From a checkpoint of a small transformer trained on Wikipedia: 12 layers, attention and MLP in parallel.
MLP neurons of a small language model. Each row is named by its layer, matrix (up: input weights) and neuron, and shows model dimensions 32-223. Each number is 128 + 32 x the weight over its row's rms, rounded and kept within 0 to 255. Numbers have three digits each.
A block is one neuron, or neurons of one layer that tend to fire together. After each block is what it responds to, as a language model described it from the Wikipedia text at the highest values.

L9.up64:108185138135113143103129071152125141152076096155186145126103160179106147114164061199122107143142105161085132125115158183111086076104120142105137132176145183102156120112127155146097155159148111089154133066145068108157071157102117153171109174168058112122167119168186105152159120151113147115133079129167172087150126156121121098156172131115162172094060115140090155052134065132182140092158099153079152095148149131110149100146130164112112094121163095168179142129136160179107147105091107199104107121160137128104090136098177162179136153153131057146130124123103162141128163175151171154
L9.up710:152161148107072078119161126129154105115101135119155155125092176176140116148140178114085141201131157164114201164143131167133140118123162125075135145163098123109112140157124074138139087135103123107108129096130130157091172127057142156143147132145093088133101102145152182080145116086104132142130150124131117100167119118204091095081118120155142143090089155118122154130115164134154137133145096181135149125171108122101162151137064065128132135108085153158066152188114142134159160063132136127133149082158103115140096127130118089128105104186151125139097150149139151083118095098122099168
L9.up1404:171179166131203101101132105111125143131161099163135137096150113187086178173147145138123118119162131166181135120092165103145104101133102172161179110157126146184113061148117094128106141081116158129183145141133111057139105090105078177132151140148140104131105127105197117185131104095098187122081090124171144116172143162071157045226144120078120073108154101177095155094137072107126124132095123168088083130145113079104177138123099101128170151104138108148167162176095148098101163093066179119161124141151081119154198109117171183122139121147140167107086139181160110104120167110186139141
L9.up1654:104096097174107097093143222110125084120173132133152124083124107104102162134097162163159060164137122170111109110116140163109127122141131161136143180121176129148083083123161092073140118178097155130104162101106113118164111085091112141097124128150125157151109160171131135121125133166134152074130115123155101143170102158134138054115106143138152112149112191175051117128164130130160109110102158110090125183115127139104136104100126119143136101068115170149154100162133145070126117101107145117181141062055196080123120119140196118142129130152156119139143135116114148149125120204144086153
L9.up2172:095171144162104129028109129112138144149073057151120142179118093134034100155128112183112090169060166151123066142120173114187097130123131090127125133188167122094086156157183073156158159166137114147121145128128105176116133175106128111120135149116092099111183064168174111115152161083079151104141127108144182131200133169108102124135156120111103177113119195120166144106174100129111138033118105158163125022150163180149176109128142138150128129114148096180113118109127106147122103139150087176106132107144135150146098119157124159054136097107123139217089164049146089108131117115083156131
L9.up3003:160125130143125083156067135098163131145124156132146186095092146160113211148130128151122123094154170118136127164193172112152104098122109101091131159100168091134115102173132084157131126179146038107092112175089123107136157072144098132094068088083103154124142095103165178104092078122124130114107085109115158131106080104100126062071100110133137146114189131152090081123092118164135125120105094152128126153131065141099129165067153144176172138135161139166112079132119106115095135162167152156178111108118080143149101126200166233138130077133111161149101103109086164161196132141150144149
L9.up3297:115116105174211082060090147097191152139105117120216131089084169191081170138170104101132111140101134083134084112188108155114077118133133159104109134162164163101101182123178081162133186176080126148194170103134104170143140140104154078083120035139086133114081053139176144121091125108132124158175137109150115127160147025015117157157141071177142159161139119111121100130114068060152200133125123064124178138130154039087169104117131166126123152083102086157159160137098081151114093128148088146123120120116120101112127115144122072097124135143107001128116146161166184119148133098207121144
L9.up3354:132154089153162131121111210126095147101018108113130155082160188127120190116100151141122139131107168136098126049137152112135118088126118142151122137132107107174104075116128169149145120146136122138114166135171134127148155139087129134204103089121145122110065094111134132088148117214116122173129029152173183079162134151131164143103162129118112156134123180111127094152089163104117143125094140135128118095159124132108118133190128126152071172131135076161168148166158105113148180098123108110120093139161141158131146151152121171158068145130172131117134169058110146066123125161126076118
Description: Descriptive role noun phrases

L6.up1405:150100136149156142127117070130129138117133072180114124103148153113156123139122175120174176130144157130127172090124111128151060084105148129119152122165100117089081139096162177088118156097142066131155123117139126164163137139122097144074149137178108127210146130167166121122141164118130193134101134134152094115138194125128145130172171131120156113119117107148125082113121117172136140034143134134140130120121087101186109128120163129110109144103105117126118124164151140119168109141162166123077133131138114068123144156149096151104163107103167109110180139184107125156154129108191092096
L6.up2372:129175096084096166071141115146167152086143125109146142160089140120153099107089146115129160167140101153139136127090099115130128081113143053130143135161197125117143149130124171120151147113108125115226135169099137108107178181184126137142150135141136130161110108183138097150171127097131148118090144104148138153114161122141104152077144190080116120133162129098103092138138108145159170114160123109125154109112212110134172152142094118112088089144119128116115164176136155107131143165111154140136168072112130139139119177134080105124171132132128106154089160083201130184140167167167114128
Description: Leading digit 2

L6.up1587:115167138122156135093104115105109112118089150118101175139115078129154083133169115203115133164102122140155133140131123102074084131176089159116117137149141191069150142118116096111109156129105144142095184076142112222153189114073130138173149087124100121125131174116119131165139152204124124091090107140125172070165146152119084123194144200182101078100094127123200127149150160122208147157130116169122111145140193085118137151124050165090091176097128144143078156125113127082150129131199097158109119062062150079113171090096133127117127149118063091108132119077177138112052107103152109134
L6.up3143:125098075144145132170101128096122192107144163139138157111099138127095127144195131126102140143097159139124123088121160134123093149165148175121158132119143120127111158103112139100121177082159163103099136128146097096091170110094087128125132136077101159157134149132133110100103099155105141126114110109204099162180145130117133109172160112130078126063094142089104214190095147108167144113127142156151107160117155107093161146118065130121076150144124148094146111153179131148133110144118164167171164135128151129094078102106108157141174127123057110100067125119149108142188178086147125085
Description: Adjective-forming word endings

L9.up130:098152110115112125170117099154159057158089110125156129138045131132116108101049164103137088105104154132094110166141081148121115071105100155079175196131103163116125095102091091129134193191109139075104168135107147125107143150134135130129060108095128160097102089110087097173096104124085073158122153123138085146122121099160139146140152125137141127149127099147150111139108094191118148111138207116125118142084150113104119214167126148034133104142080125087092123157159083141154174084165155138179115081133124134098151158067154167116094112159162131145098105144087184114141151107183103126
L9.up1071:141159148114099155072179132123146068126093154191173177143063171142131147180083125129066150147098152068113133107168140104121062048151145127148120072059171135095221117156152063108139162124083140154144109109094123116097168154113064125105129123148135141103084113181178137127177112118127097146117053141220093128086138147124115100098156178111110157148121052106129189109116135155158111087071135163142153189163150107144155105151147136121125219104110168131182114161156120138121162153111153146128095132119156202118194126149165182087067123127161138160118118082104124066111120119135148125
L9.up1401:129197092095114145104171156170116174191135083191222116127079132099129150122179138150126144133156129138068139079131100052157098095110183119123152121148167090123116171168207191205087160159111121132158178116119113162110121147138123143134159122129102114170128160087182110096107087191178151190170146151082147086144137094150133143124147119152155143159143119127161135123116080177158202131103047176200098150172104147128127086159080136153101064097115125128135122124145127084154108171120114104073107117185154123132138155107090093118093102122151090124160132114105118099114091133132140120
L9.up1738:095187103192067137089129109124074141135086098168150174118064092137140135143135156125182079141175104162134148049134085068096082108110091060189112148108112115099090113128113125137140146080103082149116118142130112153123166127123130076109118118098136119171114099140077147102055153110166125150099189124147026203119115115169100113151130129153170116113088117134135153101104142160114118131127178170155107157186138084159161172146072182126180116137115072078098150142124114138181135111114112112131124114066144145085163086152148085148133127123111192123147144157167082124184129136157027189
L9.up1927:116160088162172097163087086174101114101110124143097206092110126133090143115093119137122123095177140113086215166201109094128095159115171095101139144131027114167076079154157108145109130118149186148155125127191140144109171137173145090176143141136156121118092022116103146134122125122088078144143138125182054152077130134065161086166121127101142146091109137159134139085098151134136179041159117105163111169164102146131124109076102154140194122125103120108119132127152193112088151130113099163076125104116114120146166134084079122147079130162139114110055124106110117144115107123145126139
L9.up2032:116129133145177114118106117127105151122017116184133076133087128116110129124126149102186167178135161123163141153098148099154077127081174116193146184069085097186164112137102152149167126065124091116146151122135159185122131123166075115081100168056134100172123113084080172125103151095152180141110118125193118120184205095124032096138162113109147128101060090126115147158117110119054141121201082122170135160134155141185128169121197141109093086113088099139144174124160186128209101110137134133111092082106135170107192140052093172107127125076176108138086125115181118100098140116155156046
L9.up2636:106145082140106103071116119109102122136142171119145092148127115178132145113144175130169116126139148164157133147139088127096155129122148111115080156089126135105133146179187158149119126156150086174163107111144137134096185153144117122086094102053092115173105131142153166146084128120157103115056095102145150097137167154101116114095123116103151171105080146203152106139109123188148116125110118189110138141150152073105081153201132158168119107127153125176171135128133140185092164176156160201134128113118114147117182128125194096121123159168173110111121087133144086105101116150135077156
L9.up3043:107118140078112122217164162124076141116083139194153147184074079136166143151146133086141106125131111093015124083142127093182129104128181093180143126100115122203116177043181159153165133076122148128153137111129162127155161163090073174097142050148107101184092107098113101113146112139088168114093079108145119149127153084145118100102167103116169082143122136166110180090130073167111140143122124138127102155128161107151104138090047116089129166156129124121122204189159138121112126137119135106131094177127086118095159133104091174086127118162153102122124124132121096094086178146178079136
Description: Second-row list numbering

L5.up47:132135123144174114147186125150145158119149122140108099102060061152100123128185143146182101134116160098120119130115158107184054085077102134150158129142149123108177147091132087123191138142169119153147111118054163112122106072052149176132148144104160101164152090100110104127130128131089134159101140102150146122092181155149131151164165139140126111156142089124103138063130146167071145148141162188131141130148107125155068098156050117134101152137106128202099160144101138158135110168137116118146115102167062156072167152045127140147125147186153092121103120109072151159139106180101134139
L5.up1042:159149107181174198107111138100155112129072083089131143090099148140138142115149129108152113159124106090118165064137140173158110100060147092129124123163120123119143121151099188066113069155067136102128120178096146201115130106147124111175104108135133139070079115179138093063126109188054142147106054115148076133142121134151077108128148126119138134156116074131085146132094081180142146130159108175139148146161156132172168172236151103212113149149165101185145110124131115181192158133102107130141134091173164074099102175095181165120090141092186062147093146105114151149121168169173113104
L5.up1883:093119147130150121163099116126076127152167121194090150151127129147107092136098174115092128132125118112129089116156107124134114080084156140138147165131132107119133112111123152108125146102047112179194153088071134102139121126159094082140145091162144109170127156088072175161106201157184153076096110066103126109110165150155127105145153145132149124149066065162119132144131109125088122141141128154133107105107111136149137098159108146139176126203106125126122167096155075140124188143138148200124121139133183156078193129095145153164137128102141138124115110120144122117117122099151097113
L5.up2686:146102110086149138187120144093130127158118141105146129101175089076114119129074126075128155199116162086177130113164135142085109107081142145186173116135148085130109124107138129119115123135121151087098176167140106187152147179146142115169126121123120088125109178140122127091136158126145054142147134135102129185093143100147145090100157123130113105078108132154136102113170084138165160082117101061158126152172077124130149131122123126196180148143130103161110108119116096139183126109067138130121118106110141079143151167142136184149159167168159128057133104118092110115169094123137079049
Description: Table row first digit